python train.py --n_layer=12 --n_kv_head=5 --d_mlp=1280 --attn_scale=0.125 --init_std_qkv=0.0266 --init_std_up=0.0266 --lr_head=0.00483 --grad_clip=0.5 --warmup_steps=200 --schedule="wsd" --batch_tokens=65536 --train_tokens=411900000
MLP neurons of a small language model. Each row is named by its layer, matrix (up: input weights) and neuron, and shows model dimensions 64-255. Each number is 500 + 40 x the weight over its row's rms, rounded and kept within 0 to 999. Numbers have three digits each.
After each neuron's rows, "fires after" lists the tokens most often just before its 100 highest values on Wikipedia text that the model never trained on.

L3.up244:457549516548509474528441545469529508534445444417543480560538459487435493434485519498535590564491508514508511495553501461480461510492544494570513545451452425515481475479500571585472418553527461496457526555508547418516486516445461534510625474555522579523463492529559502454493466527503463560497502513561494509539492468458503592470569517522509467424494455450548463518490501493472532503493533518484472518455393531533504513490491418506542491495585516448482519567513504494552502525518538464501470540466560505532536453518518499474538428454481502435546533571540438536532541521498534542
fires after: " Sh", " K", "h", "k", "os"

L2.up140:463484545498535538496538472537428530512486463506495443538594461487446500488491493492493527434456440547485524496507516463582533481534520485512561515433504519537490445479520473493547517539529501426469525542488523422459458479485480497494533477509445464548532480503478489597447540456433511429514499490478459430585461504570611533438478464531487410566527483471511478504460577483519553442489523497509462415530527453482495396502564497531480539527530442522429522471462582576495494547529535478444545519484530489494483541532524468550443516492477440501522558585497516508512481500473491554
fires after: " F", " V", " H", " G", " g", "ap"

L3.up607:493516506448490433461518508465513467487481487513520482542430472503519511523486456540465428482513469532545466505451500458469475564477561503577524462527459501587485454533421548491493504524465496474578447542411464462519537406521512496508549492588466476516517512534500402450470568530489533520487473510538547510498516487521473537418461552461492512466529549509449590498527462518530447470573547537451516584525416536464528475575520509474568497441531504530454474537521521520507453471519499515487589531484501433478552488458521478477482448505481441514451601535496585562537536506417379539
fires after: " l", "l", " L", " Gl", " Sc", "ul"

L3.up496:505522502518600510498494558545515603534556452515458492528460485525514497492500461586452488543545579533500442476587467481468419532504527403448517568519494511502521535482486504531471483552433582479556489493457506523505556534397496483486554504517516502484442522522489428426517513507483519520513486498481470511470541535464539469490446513450505485466460474568523556509528576496530479547528469543462493485479504555483439523483483502428491523432415477623496442508483551471543502520509471517478463545518456553504468466551510474554457456531517505504531518545566507498535521536476466444
fires after: "ra", " l", "ro", "le", "e", " e"

L2.up304:493461497454421479507507481543532517513477557451489494564547564461439477513513500479570518434442571509495461513548486462439475497575513511596556489455543497511516579533490508533476464481498513439472556507527555490546520470488557412493447457469603529467533543523536528534525442520511519449529461501545547459433505475533525459460451476499585463431501495540475482541499499538529566530540464567514475478520516593543451490471520511474485523467509573510448516515444507489408523514492529526478480493449478461487485502426467544451483530506487499492551480491492447521550552572485420488
fires after: " D", " d", " g", " a", " o", "D"

L4.up704:584524423474553425562431487501527474508498487515522499488489486535532452563427442519528478473518528386490456535521476445531482487498487526497436498475509578524562534534516556482525479488530505496527462527462523474543507451457464505433491504529559537497501484480456533526515506520520412422507471505481496503441480533531460551500533503491472532467469521514493519486454512484511524468532509402576499505521541524534512510512486558513487515474502468460488497441507564556478589533494480509505470494496499465463519488513539376499486547485472441517500512533463575529459500472554519472
fires after: "0", "8", "6", "9", "7", " N"

L2.up996:507473444474460493497569516504515491505475486477473536555482487524562517466492470482485483438608445489483542576497510450506435501542506545533517353412468471466445537500522443434479477513506602511482530609441499462503569471472445484447460419507499492443497474420480495542535431509567494503524517526468520547463524455544530514487452533435472478505451534594438565497509522472470569517539483470529528516507559493509527503483507581497496518544463511495460500493466411391571541520531509474448539498573415441491523545547545471502475507502515506488471502521546495501545464511552528444
fires after: " P", " p", " d", " R", " Mon", " "

L4.up1070:478522500622533524539488577548466545501520508528479503479488494546446549429473511561536483496450444457507483567460528464481447495539566452495560521452452511472463468466564484516510500494425500516432429487402602498431486527568443533440519527434492431462460486482566455506480452533499460465543537504559495505446523573435527513579543517524526559472557507497443364508476509559510549544480499494507461486563522475531449487534480506502389507513484496533483510537516547515499520514459465432488508477555488550539499500451458471498590503465518443501468484461488511484482541537459563536
fires after: " f", " t", " B", " T", " p", " qu"

L3.up719:578515515562492550515542568522444542545501523456450507544487496474484481552569489515497530511512483437467471460584487484426480362441501533456490519443478523560455532444575488500535440595530515573507496483567503448464510518454477479523497506476534557466519440476548529502508437508535449475508478531544476557526486456443557507443474501441502505512505447505541450500485556583486530447521452525545446459483516478534547587502445491478564457511495497574408458465502445472438477503477548447574487511436534495617493491515512539389554557509493506504505500483506525509447580545541399452
fires after: "i", "a", " al", "he", "m", " he"

L7.up551:519536529478457531511555523556534522555445451551448519522418520509531449470464483493518477441496473490541549509538478473539534486517502520574513494530508564475516473474533495466510487501500615455460475494485513465526439496516473451521550470529450500460529532456486472439533521523483467616481516555474455567403486486564522452559480542498480469452495508605451472514470515574527524485461583483523471545548502532493517561500558514423529451508565508579488491477537461444523583485392412489478516475520512481515482523479447468452496559487520524457498533425519544486573474516544503564
fires after: " R", " r", " D", "R", " d"

L2.up1253:512564502462541457439504486522393474518554510549478465551544494518419497512434519493499489496484534527474554396530554458492478501528551539537498443467466480517537470494494495451585519537545430512475494508494474548536479517446535533478541483575504536602524505461521513450549514539522465504514432523464520477452519492509495493514378472523470547491545428426517498368503551478447596530468439519509542442483523475489516522525477529568488519491534484497491465517550517496474583491484466489483517418459489504441515518553503470476586507517549527445482550474517460415504513478556557505
fires after: " F", " f", " m", " M", " Th"

L3.up671:491466550495476491505463571515572540543501573403524500445578458509473519522524536443545540476522536508498504501438513562482487426484526514540530464544539519509520521556521565514514462518586525454475498505480537446487479457412477427576488563423515494532478507491494534527521482555543498450458470516542638466489541483492525445510435476520449493546479520460515481464498436566520502488501518569486451478478478493428522493528531445457470505518532482486446468494537485538508489522523546497528516589416468403461610515402511562486466464535506506502508487522511494469457544498468527515
fires after: " s", " rec", " sy", " H", "ic", " em"

L2.up565:463529441474461498464561496476530480525470548517514545512515558468476475532489486512521526507464511528465549460551481501481546458573515493473527545378577419526478574497524518537541490467484471432537486513489511554459485446480409520519465432539488459437513502591545505549445556471497530503476486567514434518530528523442429465430494520491531377472564527580524540453479522561532529533537530511510469563469489518514460482434554503523475533460475505495521475535478451506539530414469523493525536414498494484512470510516491498545452564433499474488454520517511520612542547475484472528
fires after: " D", " K", " C", "D", " Cal", "C"

L3.up323:475473490481525461447490527544463510536586429505510553493506481502500423567495511476523501569526480451504535554492534485449500471486521419445466524478466457491499533468495448547462471454635514457500514510437457537477481550525467513487517513493509491454534554515546533453539474444515455467469452540550552553465491481536474540531488519434521545494547442479514514504542453477470539524485464517551460526441478530499421528565457526519435522557536501525488531486460479469518548488499521470480461509467543544458517535540508457484479557509516484563520485529472473513431509473555465487
fires after: " N", " n", "1", " r", " serv", " part"

L7.up464:482497443450474419522513471491482549397508514535536509466460464457487430564516516448416494430530535482469522474493543553486457488573471405499456564551525582480448479513475524520447516459513531542461486460526483513509539505501489462555456511492432552480484534547521540520519510496512590534536486426510527434514422515493523520508493534496468454539525460530491510435391506498495508478516514451473512515626454520525504458499549508427476508496403459559481587502451492475454445523480515424535511483487476512447549572496431515554487480539455523475533425509555505548511443455484553419
fires after: " L", " of", " de", " in", " De", " P"

L3.up736:424484529463460530547599482513548436534495526490568377554509523503520495551495542487466533459474455498519472483566444598528428464596466500437477543470504546432455506500467543440508437492608562521449497497527478540519542494416509531504562481455471486476483471515515497470478511503546586546524498558519510534507410528479482531492491529549506424451526531502549564443466498517461493426509528517404492549553495514529527469462562512527469511510511526504508482536448457434495581566515499520502508473531437503548468500522532486502500483508443488484546488555518479566503482469494492470
fires after: " v", " P", " st", "P", " De", " St"

L3.up648:473491512474558506485529521506475510479465476473478564476477529480449557461508500469479450465539491460564496462545456480438502435485521458489439401507474501516467492604534546448461529498555492436461494516449551498588529523502482571542523502437438599520512560592541496500496599518510493518520527558505428477493472510471476463489496455545506562454521544429430486488438488535454567445565554540526531466449507487474521536500536467496524551550462426562503549514466501459449550477507520523528463517471497509525563532439494466448527497546500463556476452506545454576465516550454482456
fires after: "he", "l", " y", "h", " Wh", " n"

L2.up468:478499494514542449498505503514485492553431540428453448447549478484517588539459448471513543508509520500458455507485540491441455516488524467523478496511514522451578548527575473412493463429523542510508515514425598512546540487554503439508486464491491459465589508504605498444565414464518502431459490484585494497508490497487500423476476512543532472491441449550553406531469495432559482519496526437570540478514518549512532486475441496438461498544467483539498476500495532447511493550458560519506543432472487542432491569519463464475476492453437565457520540553525557480531561565474595530
fires after: " d", " D", " tr", " H", " h", " s"

L2.up345:474482516503555472555535509457491489473495506477430540516515467477475515483474448570483509487448505516544544541543503545558539465453533535560496471514518459518523498519470469507489504489536492398511419551493475491522505519470564461475486534511449504514588531478525494502485504523538466518505487507476435461466554547552563429495564457457483482525524531444456461472474495438503477551601547504461500505512461414528504538562431484551546486419520482508524489478502498462579469537509540486488509502435599512501568499424607562480406579476424570590500493440458563513501421509452472552
fires after: " l", " L", " sh", " cons", " to"

L2.up441:553499468566494536490494532489433484476531521448493562517543439536495500497484494452471481519544428484512469516520597550500467516532574513494512509451485578482534546499510564531442421559552417540454498511445492446518438540596426501479505476485484551546525498567532491431540478469432485532474535542463522544494571494414530604558445484498499524559555488535539515440437432510450520478491535523502439456458461586516449538557574521527524444476494516539497527440484428411496529544546525544517476420535532437453527539472473458465454532512485513424496549529487429444502556504515521569
fires after: " b", "d", " z", " s", " st", "q"

L3.up485:494480530477445466525489476524534570511495468524497518513462504501507540485446492464489594531588517518530465517504508465508472528536568518447427566576547513546596551486467469418501564553481588471549487456485450431493480459512553489552487504497559558445534508501542531522463512480600464453526482468492522480538500480459522507485425519545440471503434501494545533486493513488468566478494463439494497442467459488460521515499537501381473554484465513468504575539480442447543524512430535527392548521497519495536504514512495547496446491532468511476438520472450535522409442498506529416
fires after: " S", " em", " comp", "ist", "os", " P"

L3.up231:550466546443479533474524498555466490600499464480519564434446466534479505420489455474551478507534477582532504486520507489469582511479459527552422536463413543526562508436485474521451569539506470548541477468441488584522495406527469450512528550560485558463468456530549536428500423537452524493499543484474499472455525503476532501563484557560520431474492528478456517428478512497464574445467556452525450524514570499461460447518489527535531485495576430533517516486520477465523450446502494497449535555423467478504447477486531498525499486441480558492546528503558496547484535502532442498
fires after: "b", " B", "B", " M", " b", " cap"

L3.up218:494542501515432476498454516522541468543487532540557460494536436420497494504510455475432482551473515537518446528537577534458538423475566525558538493540597479563427474597499499455480454477530555474497491516562536575566619517537514508523478435494481453557492596542421529480464513550506459501443462536494482473508468544479520519466485452522470517506466484519546492496471423508534535484511526540504518481457503475473531496503478497461480502471539537486557541504509519544479400499512525478526541532472551573507510456509503531517441505424517512547522454533519513429432596458536467480
fires after: " contin", " g", " Wh", "h", " eng", " Sam"

L3.up112:473461510471441421518564466488484424534501513543502475515503463473480485508533448422448600449492543535492484416508502464465505492517516520581515538420539524545500436488537536530511473511506548503501477520460538486494413569515459550466499503543437452436576528508508586493487547543545484519574494428543474507483580460584502498429508490481493450504476491559548578501555449457512505439471446505486539441497502446480493548551487559492449408425482480523540495439494433468433504517521469586528552514486579470512479546510465501490518514437485511561497525533503515550535474482516551466
fires after: " D", " S", " X", " Sh", " s"

L2.up1132:485472512544569477464550563526477477502529467560430517342573469504438449451482477447492496516514555514462512505527456555463508484516529475523527483461572539472492468497569528535531467503531475479554546480412484474463533513516413487512486524462443507469493565484507505448517382497531507481606465458492533530505533507440431481443496568525507540456500530565459475504449521475489477599478464480452503450450512473443522492448468524572435476446455539573502521458528468465487535498491528527513525488508524535517506590516484491507544510486475478516458486545534484471509496527453511470
fires after: " s", " S", " T", "S", "ud", " t"

L2.up206:435485443368485467480474535501476465592558498528498531477503475512463484413518543422502545490461457507501514478474532490494494547487515478500497489445582459494453544560469473526500495536498523463408531540513480589574502482496496497547472446502522496465587495538487545457517524466481496582449451505581431558522511410478483499504434577528456507452524511475515430527537494493552567522506490460517525502473477458432462532514494555463427490468494489508463473451505449482482535407579513520502524514529486497522459486494520516511600447474511476420505437509583491476467598532503511517
fires after: " Th", " stat", " T", "id", " S", "ens"

L2.up790:481548569554454493568409478487518490429565522482561482510437484532584521530503539544509554481491531498544434521564497441551505502501479552494514510538532472512411468439535541492495516459497455523512519515579461485578481508468507574547484474429464509397507574495489471523528546507445552502496501459474481516490470498490455582566524525561509577472466516509445493517478484570538513452606464525496466513519532502536516520408508502501526511427480500549546480418488495472500404557521534483509415548493497443539544498474525531471492559567494472502511491489467470558550479553485551538
fires after: " e", "ri", " E", "u"

L2.up498:486489523421398491495425484505495506543548517517435488444535478517466518505544513497454450495482463483597504547544468507506551528565512560517522488419513538494524507453448485524506497482471604553487502547412517496491493563452462469488537500539453514527622428477433508491478491450521489467549407452513474534465533457504581533473524498524485464554501526498472535502486534526496563407512496560552511547586533554545507501503498517548509495462529553566449486491452404490476547481565507483539456531462467455479488554485501528463560505537527497473545527547502480540490523522513474420
fires after: " R", "R", " d", " pop", "D", "P"

L2.up746:525493522480462482610478515542476518492496451499457511473545420474466544419506477552538540468467495513436531432575471504469502469491448551513472534462547586501433558518479501486477532501447524532515547493442498484502501516503472513493569513514546545439469448574433535535537488531382577502593478511564488496472530510476491484433576568519518634494498460494458449506513455547469525460502467531512447480549538575455444466525452543428546479459471506532526502447501538447509499505555488501537437499457564455551510561463524521543544513496454456543575560556490468485441443542490501474
fires after: " B", " b", " S", "z", "e"

L3.up1058:489512466508511483491514531443508571538493508461551434458497517432475504422496460431573526461509497503574485460452530559526453539524538514531484495469551447535512432520550544544474410495485526467521558479495469511548456481574463540516499489444507508499453502557466498457532525506533480566515537554505461547490477458448504537486488536519502506462507436437485481467509536475492449526492542504485501478462523509515495627520442467513489466493530526529492516420522492404574491551491517446513504422526547598488406454522496489528444493455509528384505489537505448491529443527486470497
fires after: " K", " W", "st"

L2.up858:480470414493488556487475470532499468507490519518549521393429477481487484520464467554517474565515533491513557504499425518515479469434502522410445509552513506470484607530516534503506463533528480452524535552530519572472461444493486504501490470521493506565454506457513453449479463514543476578563420442484525551476575497522558547513480566495533552425514500612491508546445499485518475476519564495522515476492515460443497468600520458429503495457476502491518486502477531503507561467534490451501452480489419494453467530447582443463506493492460501535507545486553402488485494546479435508
fires after: ".", "9", " −", " O", " ", "0"

L2.up939:416554534402452528544515512467500472505494557499466493542510485502506479485488404518512475502492557459547537495584582455590441498544506563521502500489523459506503472483536547511509557516481523500476452537590531475550438541503457541478481458512582554507535513538459450476489534548504536493450438463490533552509504506489582489537465487453441567453501465478434496458449431524494529505511430460512534461457526484549541517480542537529505461505524542501478492494498515536480517544512524464445483445575518430566462452502484518515567472576430494459498492398493464489464561446498537551
fires after: " M", " m", " E", " e", " Mar", "ass"

L2.up636:441527444523545569521494453460510524509518497509497484500577499500450490519520507582531493564498492489499549497524504523496485482494540497525478511518467504444546443533432493555494545514515516591461496465396511455489478530469434526494529579539524521532529499526513464456420470476427495558492580407517522555469472584474549508482397488545493457488429435500439506435535509486522551432510512521558449465515532481495507444503503467505452490550528426522500554502459492521496480550507502582430489518489479545491486498445551441438434561534512548540522484498534529532431526459530462485
fires after: " v", " f", " p", " V", " N", " F"

L2.up396:478463394485502452521511495542557504376463491463514420539522472535524526497510488502523546543480540469520471506501464498500541466498481510523527527493503506477478520570536476508499509486535421511492516448547487470457480405480493450529507537484540495549461504599466538496445490448512509521585447485528572426519464464529537509489480434551555493430501449497463491489533503471467513510492515472504502517480535495495516572519485513525519509459493472455537613467508479511531508475568568415508492499462554543479463482483486566523466542545410471601431487493533426553502563509502534475
fires after: ".", ",", "9", "8", "4", "6"

L2.up225:495475513527510524391510496470551437460496517486446505468521556543515429491422430533563507485476385446510525484508519501505516570434477501553488475505567500466515505480454462491498524525496460551550540497485462526468495491492497476527503527499538547497491524523514521430577440513517455471511532520550504469395539521547489531451493452424518543510462543527453512501539556508468506445525438437518512597457482474620434490522533433523509466486540417459525541471516486434543545502483444400566512550459513460485470482515502513536542555503494426472536547566505425546508461507563465474
fires after: " the", " n", " The", " N", "he", " its"

L4.up1038:448540475485503493474456468463518493490465560483439433532462439454476505490538458514569565583568503531461459484524513420482487544480500487463509508536456451523537433567514585449523496496478391558575472466541522485477500516474505603550520539559468537578469453492451494503448461537486496554559428491451506476498470490444505542439488496473412429518534465515558564491440541539480491498495499476479482475498544481479517587444483493555574471496497504494571477442490445510439480490490532475466488535506472517529516473509518524459466540550505581562474512493543471499510534409555476442
fires after: "i", "u", " al", "g", "ag", "ig"

L2.up622:406513499595411527529453473528490533499497473461509419524413458475533441521530491509436560509528520542470527537519465526495436492491548468472485479549490445524418567569499466477457540534549553503498447467438399470464546516564507507497525544529478414432501513488454429464507491474528515472537528529525507483486485507424494500518440502594518568432498537480438460488453564539530504561524549521469501467467472514488431471456411499472453514484486576560453479450515503544495532490458508503487494443452437595495537550499492410490582469533526478534505532550513471489442448464522495448
fires after: " N", " T", " I", " D"

L4.up1251:512548464544507564469521555445512550525527500500519537538515539491513513531465537535437523459519565520460520582411559438444450555525481488522543516490491481494479554487432469486522548492483505516472471494497446456492496599422465526526497463529551541523542553529456514476514524491500524420493566602439387491535464527523529503506522513552484495456524422544499533510501563569515522530473512464488450514441491510444536464503417495527514482543517481511496472468414498579489529460555472475517488584538470468546528556548491505544526540519456481495560468480480421541486489542515469537
fires after: "e", " do", " co", "o", "le", " comp"

L3.up694:496514500525518544379539499493540494463539448484485476453457482487446456548482524455481546440498459496548544493535470486496399500573564581450496550435504430500466472522454494433471549537522581514518478522464541460502469571448565532477470500477440513538563506508588503463542516559449512453498525482542465482518450492480470477415421516492530492458501578504489532620548559489577475561520502513434532537430451456501524515503491481490471471553485416528489484446463459502431491472489503477515529522525575481431422493561538489549607424541468438507514472542491494498430498545457503486
fires after: " T", " S", " s", " O", " t", " acc"

L2.up795:515488485512443519494512582506463466450522533435443502425464486501575529564506461547538454497494439523552510424490557548476523467493453462510443580541449524451440515556473440541490558551440528532525528524517499441500485443472435518512511488505502511542477520542471519463487508599600590528510446561463492510511434478475516535483500551455551456509488486500483470470504580534435483461579492530469498502446505529512551537435597571465541439489479473489545420546502484453515527456442471483513505532530539522517560436492506512488508461548468616532485552484507509515366385525467494516
fires after: " B", "B", " P", " O"

L3.up302:546580505523517502474511494532479550514437456448427457492454463456426523481442548482544546465525458437497534504421475550585501531447488462526513546461531524501531592479527471433473487513427569575531423514502545522500489519479475499485524490468577537492531460462522482504506451415540465457491482535494556494500507533517445496577493505481519443539470475472527518524467573559526461465516531471541446513422530527563568500494507553506508464440481529498522511506517476480525480537460535492497476518508545508497511521467549485500419482501432545497508478550552501417486492452486572469
fires after: " f", " d", " n", " s", " N", " B"

L4.up85:497520474496541520571535537455552526520552511521533551499553537463495456474445439508461486495479564459506445467475554491471456444480503510568485482524503480479498468507466535494517457563591412485459516547496467477478496461517512520463591553498433428545464447479507564546447537501449505580522480536470534486511499520471483574463531521611466533461456453425490479496540440489493510442568501525474458456515468487507550550550510526410470551507578507547488532532549533478539483480488459490504437442517523388486492463531533484488433522501488492466475524513478472554497475511522592530
fires after: " member", "er", "man", " W", "ar", " J"

L9.up484:496480470426472433478482548495543507523552510491476443501446460507543483504528516520442557491581517500508513507483447506516518486443504518527474563598504424522497441538477452500448504518502454449420545418546511426487520481493516533462476407470579445511465484522523513592483506496469595489559429449523456523490510525510477469565527496497473581453513462421501571473571447494503397474529430414503523476501577544465525447519529528557526456529510456528547583503501554503506483479484515466466488542440443531541498518494533451415498476538477520520520458481530446481458431565452562427
fires after: " ", ",", "9"

L2.up126:484485509508524488491515506555525502540488493450520498535521476419507538490481512598494503562484414574554526516428484491575544478507579483583565512530463496491517449521474537535505479549370450478474512469528472510449519545463567493473486412454502558527451487482462454462467540486512460462500487495493566473454434492480471481452514452465463526475537488465510486439423501531488539474457525545504488501472535517446594547512533475581445579476511506525491502505509492584464536484446506505498513503483508457532438486477517535457565565523457539444542583504453454529486521521469479464
fires after: " T", " t", "ic", " M", " Met", " World"

L3.up1009:462552589435415549515464522519504471492428446493512537538517552524513501442444511400471486490460505533487546477558487488450482435533469534485462485460567559532519411493554523436522497575501466531462523510492498497477462515569407543493504492469499492498448470540438472481597487523504435500532511464525516536477483480440475467481480512542547567466561488531425466523429454470498530492435514590502502494437530528509523509495520575483581532510508489519559511553514528537465477561485568448493494509529527487559477543504478518436536436494528475432508492500517486525443527549552558464
fires after: " a", " b", " B", " A", " was"

L2.up615:496467504577478503476468575460499523467468437562466477444542473403482466513544574450530579539538455505444483471431469496519516453505498522453529508484473474506467498464465498574501548546513520571520470475439518535477499449547530516511555517404481483494479505554515458443510527450513502433491527474490489533383530477429498434459502489373508515523471496518498561515503464442459467459510503495554420536512480417507510503502491529491539464458542478490495551436477521519486529491502466513492580575509461504533564572450463580470486514537567442523549515531505509456516498536512483525
fires after: " N", "l", " qu", " he", " n", "E"

L7.up1145:516539458539471461564509499515509533454512575398504452450532535484509497519446499465523555443565545566497491530472448479409544522445495510532525502456481485480492475474465515456493557454510430542493490464455514533465520504481448590468541484568486466498498445485526501531467536529502443444462534505511504473528446521499438479483473525472391462526543539516437469436532573466468528526523475483463480454523505450495530520499429526476455548509452534602500537495515570479504517445468476539562533423446598441555452531465509496513553483493528453470524560507497515515497510441492546536
fires after: " en", "qu", " En", " long", "l", " Ch"

L4.up612:474509495557477503534498483437512536535488547509481493456450508507514445443455533559488483496485503393524484532464522445559469557506481442476458447458480494442536514491512573552527436525479541485548490476542532485479488503365522538532513434530524535458517443570509468461479506525527409473512562477451501401494512505491530491547547496527546586504503518522522540514495578479474502511474510499468566489492523507499449591496551430512452489526593487521458482456501463485457595531462471461513485478451490568538503499480510515505451484539440546512442515492506507499423486543545426586
fires after: "stit", "st", " st", " St", "at", " Sc"

L4.up754:521567449529464500494541522496471417457568475572422469548475472529471522514495515520514509427535457454504491484547482508493511450446576502547502470503499448552492483500467494494532491590470528494532444514498489535467499527444464485414524438464598424557511487450517466443471469526525489522414422498494472518549545463515459506512516521421463532541464475570587502495467467502475494513496546483522488556483508494493520525417506519501509461545524489476532547444545451545479473451492564474497528516488493511529498540463602503524538494594582531439519500422532514540514504470518567524
fires after: " ex", " M", " met", "ic", " Met", " My"

L2.up436:530496520483497504446486460576451457485503487462518513586516478549445497448556480580486551422450485439510578470479449523490500469553591474488520525560545523533518547557511482509425487468556477564525520491548469581546459471419463581509508495498472430593576550440509529476484483573536524527508432468526437539453445507499485443503468465513510552525597504472552501556451497489521538531467431470441421513515459557536529468458588513553508516490440545477505518463454431561440450508500495455523606485480541478527450515535513493521518512505509501519567499453475542437441547549499435499
fires after: " H", " bec", " h", " wh", " dec"

L7.up517:447505496448494452461467508531482419485473521533519469473505496481498529483499501444441432452447549497565466492521508470499521482496485535496442509532483452594526546491523476533499626585469547580568503538468466409556584523531537450558532443505519539496545395505501507492553469502541444555519534461517460558548529512536507484514462532443458490488528483501452451485499448467537505555486518491550483536540542467505495554523444500474496405446465420532430543497460521485528442562543472518483451549433478430486474543527526553455539465538521575476513497413488525545495504506515549522
fires after: ",", " of", "b", " b"

L2.up11:458483508528489468467554560509458548484575513556525356551494517469541497525523480508523528509562534554553495472515489472574486537480504497502446463514533436508579498506541407535537494568551475520548512510505493458483505465565512484490507562425512441508486502497488392514510489493471471439435409592428454490486542487448502500473521591524437521488482564467532532453506485518471478469549456543472497541533523451581505525517511497488430455446454522530485495438532589517497504466500535536433541550456476531567513557552437520563493467430546579483491470457488469456480490483497546472
fires after: " T", "a", "u", " t", "ou", " I"

L2.up1068:453474520554493516437551512479569530497520447493529424507485466518501480493438514500542471496550587460481462522448547512473577543488541564474524508432476532505435476504474569541519501550568484531498573461455451405515570434420472544493546541509475508463519564462507511520516497473470494460524484523524593523519507540544490511480529464472580484524508533462512424540539417475504412524523492511451538489566535472451461495549513534495538526460471511582489529445497540449521570567457553478536539433530454539564591541501479449566524453433489459459480553530430506478531547453498541474
fires after: " S", " K", " s", " r", " Z"

L3.up559:507481512530456545455545457541473517546479500518546457495488534445512550522546557419507571469606579527453543465517461495451491533524408525511499512481552545540477428454450523532524460503525544508599484455507527498466468494529536532490494464480547551429504532619464454576471495509529451499477516438469589495563486526494525489487518460411487456527533457460509539480473422556521481494516539454433512455505550485446562463460521459461452502479573449553511528453500511450480546555516470557504513482526483531453532444512494433523470459527449578488499530552454469484550466498478472444
fires after: " as", " Z", " s", " S", " As"

L3.up1148:519514532497554487505468413532446454443487465520454542534480408496512386476483498445547444482539522492499473523562494466493521557449444577522519454463499526428617514503491462550580484525469520483509527531516496511508471542484496490549567460498514494474488543488504534482486533540459539484443527525534523478459509453461535514536454493533479477425446475534416506520495560512485580532505518515432512520522550554474561461477467457426495493543533531451522534440469528410445463436464456497567511494425447484544522472494505581515599543418549449475507429502530579490527470520497452556
fires after: " R", " N", " n", "h", "n", "ol"

L3.up899:518517452463472493448517492513512493491523613443465467501487508491513462443472489446544508506553412556466453475514489457506477574463447473442487540524529516593528502410554472475517472449523511496480534435526511480512521502471482497557505567472491480512583525485489496436506436494513479486599514458534543546544477525456466484515446406550536455543469488487528478454547417500474511524477418506469548460522472598513499520517484448460450460498484512500502523490519556448553555544481524496479468517459527478492463491519499616558492477427480443570516560436463422490459559471458493528
fires after: " F", " S", " B", "re", "b", "s"

L2.up198:532580518558587521452481518428478462510454534473535518566552479523487452560554541538526475504504484476454533468522490491493517494529425538507432547527509512505502449512537464510480539516551501527499471480478411508430494476528492455489523498465515521516512452542504466565409532514551557515479547449541533468531521408457484513500473517519491493530469509506456483442506559530524512472550467490339498470518503534458634547450524483489501491432499461449574462469480467466495505473475526539463504514569480491510501580514525500495572485543498454500500533543532437508497432560439489532
fires after: " O", " P", " inv", "m", "im"

L2.up7:542480486561542495514533486517487454538535519558496479472544547497495544567547447522457511447552471537492523511556491511522506513555566500497461563493455508465490492483529417480481452608563532476487447493519539461502485533512504450510531472467500505510495586515564439487527468514493531521398527534470491459520486538516479520461496501582471517548524521500493424460478500514516553403514566502462498445475484442508506455491503496514482552545479529488484480423442482446533477447522462467514506416590536426523527505541470532482490546558443555488507481486470547486489481535468463570
fires after: " H", " L", " t", " sh", " tr"

L3.up628:552460509516483572562539549460544591508542522449501464458432494491502551469485528548509466528610558485520443506486441569507504439499481515530474510450538526509490528515521512532432469549511537567484521467484566547531435482445566542530503552537539501508532555528460449498548460442429601489484414536479518506490500554469441495412494447550551427502533503480412461469500467442488473498453543491496475464501488494560499488502507455516504473475417476551508510513561479483540524476515506501513515476465484435488533608484584521468494503468518567431510469507522508484513493515487544438
fires after: " be", " s", " st", " De", " St", " rec"